{
  "n_layer": 12,
  "d_model": 384,
  "n_head": 6,
  "n_kv_head": 6,
  "head_dim": 64,
  "d_mlp": 1536,
  "vocab_size": 8192,
  "activation": "squared_relu",
  "norm": "rmsnorm",
  "norm_place": "pre",
  "norm_eps": 1e-05,
  "positions": "rope",
  "rope_base": 10000.0,
  "rope_fraction": 1.0,
  "qk_norm": true,
  "attn_scale": 0.194,
  "bias": "none",
  "tie_embeddings": true,
  "parallel_block": false,
  "extras": ["capped logits"],
  "init": "normal",
  "init_std_qkv": 0.0293,
  "init_std_o": 0.00598,
  "init_std_up": 0.0293,
  "init_std_down": 0.00598,
  "optimizer": "laprop",
  "lr": 0.00118,
  "lr_mult_qkv": 0.4,
  "beta1": 0.95,
  "beta2": 0.95,
  "lr_head": 0.0144,
  "warmup_steps": 227,
  "schedule": "wsd",
  "decay_fraction": 0.901,
  "decay_shape": "linear",
  "final_lr_fraction": 0.0,
  "batch_tokens": 131072,
  "seq_len": 256,
  "doc_mask": false,
  "train_tokens": 490600000,
  "steps": 3743,
  "dataset": "wikipedia_en"
}
MLP neurons of a small language model. Each row is named by its layer, matrix (up: input weights; down: output weights) and neuron, and shows model dimensions 0-255. Each number is 500 + 40 x the weight over its row's rms, rounded and kept within 0 to 999. Numbers have three digits each.
After each neuron's rows, "raises" lists the tokens whose logits its output raises most directly, leaving later layers aside.

L2.up765:491469466489461579510437493556491474469480544517535490426518424532459501481462524500469460528517464464500554467470437536513465521471459493531511464560534451515520519541479551547543427566541473467494566511487472488535553560522512512497553440465489448471589526526529477447544499512515499513468452509500557486502538497470468507520504538491446548387555476619496514530490489451531533596467454501558532431510525530576484481471481511499559482525474545485508473501499449461482471515509486509514532522506457525497574495516485448410487520459543506496542487468454509472466466477487460523428460457517547448503501470519460471482530387491460524468521512486484514531549474505553436557503559461481471571489474483488492490530539540524532549536492418465480538542458579521461527536535497
L2.down765:500512535444519499501443510486511506554499474406495474546479458490527530533456509591543516482475489480494478471511462509552508469477541503474476529455513507504439510523423534457460509508486513488458481526507505514510508456562470551538472490564481505527571495505506451460528434555468503490476502463559479529510548453439466455514498485476526545471518552465589487435514454438528461484482488521501498527549563535504473468511437485512473510530469443584505512491495476451486510562506510486483481454479560506484509473480603546512518505461542557485471522391509533525544512568521530476520527489532543447563482428472557467528477504478457503522422423457596455524536576446445504585542413419461506501564554518556463549570433511459465488489535456539560525495545497488496457504496499
raises: " / (", "- • Density: ", " “", "”", " '"

L7.up261:476481519455506440459461588525522528437524492438510493473402480489536554576515527485540479468463483564430465485487457500513511532554420494522487531526517467585477519472511553569560541555461522468487518493474561531426523488537521551496511490531425469512490497571404490443428503541492488477519469479539458564533517568541539571565527484473507534513472513557516417522477482514527449500561500539484483474563466435466510512538551553493525563558458460593447478573488526511494475483495503472473554400453438526470514440468455453448598454465481501566551541420480520538479443479529546501568484519504571536489508474496517485476481500518518482501454460401496415535462457535500467505487410467466439524522503562470552552519470532523521476493573540524482521431466524505518481561474509
L7.down261:537471476483488407475487541529465491481508478564507635431445495501454453453496548468469490533497486577578480526566528451451458473439452523519567544501446458481519566427455516515466578411586492510491474460517501479522489520456514492458467571548510488566473452495515449474553575513566518480530541564473452478545475543534505468470460578446521473519444512514427439479497544529482530479487547522494481439470570398489526550497450511458420467511492532492455437518450496491513492522460512494445494459553424474554487475439525557524452494453462490538514515420462411525482551559456537530486479499505501536513487488512469537535490500582528542532486491465535477459457529492477612536504471523502523506459479421561474483538461445501502493567475560503410457470541506511527494458439498
raises: "ra", "r", "ore", "ory", "reet"

L2.up118:597489477445515514455480423506541467443527486481518543498536515495475515435544513607494451535466489529470494549522495472482488434512485539479464467514493539540477474563514498532485488527483495518500476478572508526386560526557502502513464473524595591527513464520517464563555553474532472533510547435480472599525470523474546523500498495558430488541489471484522480511483522503559518540482555505503500501490494617496447514551467537385391477476509545502554525498522454445478541509536542457535510425502507508493448517487553521423530546496495507537464449496530554393530450454510503502521444561516533543519466539563476440494542516504446495472427577493507417536564538493495496513478527515501470520458523484556488442546538503507455543487528448491516537506525420496509500527583454
L2.down118:469523509424475492465450551500432469462508471487468542549525463486479456485460458468484562465525546437460513499539513531507470480492584469471524517435489561509526536411528533500436429473494532567440482525499489508503465400512500517505507507586473501520528502519563524479515522544519464424485440469514562545529521466453406437436449512535492525430559507525512535520545472479457519485480460424457471472537499513520508425509558602536589521535451526516509488524554524558462502541468553488421496484499511466491548402532568490523507552438441474456507484464457465499467523456512550493464528475513528593481508545448468453436526461492448594431473542463547508557516491473522396492535474489481415467433430511491545414494530506549490521434502476435519533447512522546507506475479488
raises: " review", " interview", "ustr", " book", " collabor"

L6.up878:506478493466543547514528509527474453544503522479516587504554417505491519552446531459510480498503531523532508542430495492442519547475456412507570480466563489537538526488496572462477455513557516451472589526473429458496484614521518537485464510586495538476537557520509481509478495560421506479537526487527496511500535446481525490530504498469521597487584461495513508475490484490552471514485497547490458473521507445526438470497471555524555480552533514486481441525529477444444490510480451477518537511502453477454525455528520472447470479433491484541517512410501356531498499491491412414554578508504528455515578530536421517490472446532406537489559564453444553525547552514457495433479466433490553524434443498522542470576467557475542528506550494549495523526464515433496488534481536
L6.down878:517403552494538548474456494460458496426531549469549527505565475584440510510418513581559522464504456495503430583489457501511562519474526443571479488509478445539517525553488478455500479523536469569435533494516496474486495430535463547479496476547519516485576398496458488460553466486498504490498531502481508515497548530451500523537535551575517515491534465496520437460481498527551550573498472554497493527490532523532521501497494494557473516546515489469478574516570493417535494452547493578545514515520480485407483457496522399484523494500515440521487451451471497467477471485486522474477505347507503468505583474518519465502454521537445498513515460508469494468537482421465464551470427555541422528546485555507530502578552514480499511522542538551528476530511585503498421531494551
raises: " \"The", " \"I", " \"N", "ing that", " \"H"

L2.up347:444581547572440472434546508449477541453472499470492461457523476533449503483506495553469542400470513498487498501407477431497456528584465488501529512492538580532523580537483517504510385481481485481527470506507477488399476437503487444467495464519501565534436536557455474506496498523478527439524426494523515573525458480542486509517496506518450550506465415506592545484467479542467432486452463593465468540409461504446512492493486488505511543492486520515470495541532573517486475491524574464521586434491474472564542547446561510506526516544496467508435553567510493478513472497532418536526500410474508484474519415556526460523464423504500489499458496483582505470542507502487472490492467503557454504543486526471506495590540556450565525445541505482485489532594509520498448554495548
L2.down347:479503466538501479601466513510473493469423512531551502498487549482508532521436470494521374514458502514471513534541471525473527550508468443503461473541460422508538528422613512439517586488461544491428394482401478482532537518519453486526494437539515463566479437474512444429458521500486491512487488517519528485487456492510422479531490465479488540496515468518462474491504601457447529458475452453443558485466415484497492447544532508504526528507472518505567479493521518530516541500505435462472488540558470518513465484502492551494434596529442529429507513527515509487509435549486538476467554537502492573478533553577534474523514469494472484533551507541424513525556564517492531449575472471534467487490477442495572482420461513498468581546508482505431510501452505530449440518494497
raises: "ories", "ory", "thlet", "e.", "or"

L7.up857:518553468528478450503536473486433550487557501463540588535523491592478535455473544521467494553538556478535559482435472519479478488483478502512462461510457493521553559494468503465503500512490493468526501486554429426488513531475496429541505451480476425527561519477469515465480443460575513433455532476444541486522534553507402611506531585519476533470499509488441587500501495510462433508501480517525518448547567504475486478599514532492530525536439560520551493568507451469498475593483526415463556526527476514532490478507540471528486505494496522496526534482438458472476515496500471490510586476410470453515510508522481459510558474446453525466534550469471410451542520440527454522530565476464504534464509575469487443501476543504518579496481516492583539505518447487525507518472505
L7.down857:509527518535505529555493464523462491477553517431516425457535511524500465485499509463504582490544524569505497510546482513451527477489542433470515511528555500416590523412503487518508506504539537490471516446487577413457489413582542548519485537546555482498476510531578519394474460497494516469458558523499504565603486552459526526454486543548473464437568438425508479432530474531578477516480474513494484500522491486459526539493453495482564463508555482515541454548498538471498451586426591502493493474479546409621497474498506451509489453442499511453482519562479523510586504524549575511494516496494439456492556496465448468513416496478616520461511502504493547526534462523457517516515460487462505509489505510484517514534498513540514541488543543465541394542537578537471484504523480
raises: " years", " years.", " month", " days", "-year"

L6.up1148:525549519583464545451436487490445551436534435523539453519522478500499508536562520493498531518427480492489554424468436524572533522515492538503588516527501487535526529522511577485483503510457479485499528405541466429515508496520499456462436583430523503545538486508536508547558480484484455477533440459532562508478562548459470472498501398486513493449511500477472514528483436411523513452521469531557505464459535494568438454512480546450451471566456443445546482528460468514510503481550444438446482499502485481506517557508489494445504590590495484592492541505556423450481515472509410485518469519468558484534536491521414456534473524442517477501549517495593396512481493473527464531483495509539504532503503474539492484544459576536408478487580474535478495479492499532448488493478518
L6.down1148:503517465577490464518525513445485574522516545517499485531484497511468517474504528506430497470498502566481498569580520456426506550523459517467501464452532535484490558493437533507464451403449508502487500522502469516471474490511542514453414537512475491498507472460567530450430473465552553434496539535486558546506509505467511540534511478478560450530471495511532454464406506465494481515451451455479500482541465488513529559427517520494517536508472475527524489495505430445479485534440528582476439530438419515453525562505491480548519461474547464489469507523518583543570523482540521488562569474408521517397494479589506510453426516510483473541498529591580488522478463461447520497411469511445533443514495480492413468524517484412507466472466516543519505523470561539448491477507505
raises: "ated", "atory", "ary", "aries", "ative"

L6.up1034:522478491510529625428499534496496528507515514477472540466479433433510425393549479594462492498451512464460432530515511543520391485567485423497499505474453414469482552561542518504566492457468508486453456513492481518546460507497487540500399556485485501515472564498453457483453541537498524501547487476471588517500505458503449540465619529467503530527544519514549511455515491483528428581479486529480500431455539563505517524481471465521500489518520571532525460542513479457535476542488493547484551536507482436441454473454496477525490543473451450519447544497405462474583519556559449422482479547461502510515585448485501519466504555468492526561553516511528554430456523525518491488514421500459503444459537494480530502474458503485476454520457483499559474494452483494445484480557513
L6.down1034:559463464549494509558526442542504482471507506481494480544567540542585551564441532428554518499537576507522493493484514523522524452470491537528501507603555503512494504464518451506488551540487508493483531512478510437470552470461553499436523458517552486527441479385509463515513487413514479506465500495537484454517512459507516514508499505405504525512461523539451580475428498521459458469526435476508517488519468467557468545564437471476494506515557456518498561541483502521493502511483492431569537505482472594547492509543527453452492538477522561444608440549517529472403492534449515576473535454520525414549484490475481494511466519501494491445500502564501536482514508464512524459485519498547460559533439487444503456489524518507482479491526513470469538447467369465514477532425513
raises: "-yard", " score", " points", " finish", " average"

L5.up175:462535477547499478569460494499515516498508512547493535492529561483473450579450507465496464464411464549450506527403478497494462506517451521551575479534512499557512492581502482483492467489520438352521468518541474517536460480515476478514575548547458523453560520437461516490470503452478470476557491476458446507526563512479521603568595435508530570479553510466498556512443447429513535509538518502478502508506486450497497482481437565526547538540486517550512520611468490532580535489479487437557503463482531466585525467480455538527542527540470450523536447496468383461441532448492417538501495608498513460487458489584461443485476461524429503517451446466536523464493461553533508477453483453458488553480461508471558495532510460519463465478517491547508496503498391501496488495517489
L5.down175:511436564420545494488475510513440538495511576518516486499562504532463514491527471512553518533516467524466527461475515493494471453509500554486518480511502497517474455468486498514474473549517577458550477539484455481454520537624463500530505438495417492491505497505535482519504597479522479538517393545480425487447479429508579506468529501516458456591569484522519515501490466445529526594557411533499613576408517499531537469471503569498534487440506430533518504481462466495499473548554500462488420483461507538498495469569486571516526550516520478463437494520527542552488506507503502500489549550492476585488468472496484492566509486499491515491459482545524492554532547505492501561544472546538529477564438496483468496546517513481498489443527485580546541570482500481466696527543510
raises: "\n\n", " These", " The", " This", " In "

L5.up17:591584476513492532474543470520496483456515468502505539476553506499467509484529573490452548549475499483470554524468460498502480555530514436532475491565468529482492411519503502578466512518487504474491525462499481522497469481519500475497465475452497460521484486502474539499440527421489479502477504530510511530510474451489521528497520534540473500467533479504446525515436556546528509516495577473512545455489533526547456523548487474519516500560534505503432528526467508563517443491604477466475447542563498528497440554446531473459428488504517457526533481542478452488554514422544489492577530513470499491498443502495459513462409538552463530467513567476459472424446556420511389512417478573454490468506497521456428393469481454460463510529547518498477542480411432501480502495476573
L5.down17:445417413543567473461528440508540579476480493526465450527523451502504572506459541426519530471516572505482438521505506499475516494460427542502516483557474474532450544539543495450461486489476526520572506523423497448463535533537590454472562514545498467478501442445461489525474444501497454518530492410493483422541439504501424494483485448529487475573515574503474506497522482531508535469566478512481462521551488473524484531524478488477457541543526568449447517476485542542566485449479478457507485530473449527508483512492569369587488541559524429487502524499532471523472520529534460536482457453444557483526462527474496518476514512449434516471529480565515540506500513562535518538510455518441523506454457527540462489541484558565468461402517486455473438533513503456471472481636482
raises: "al", "ally", "al,", "al.", "als"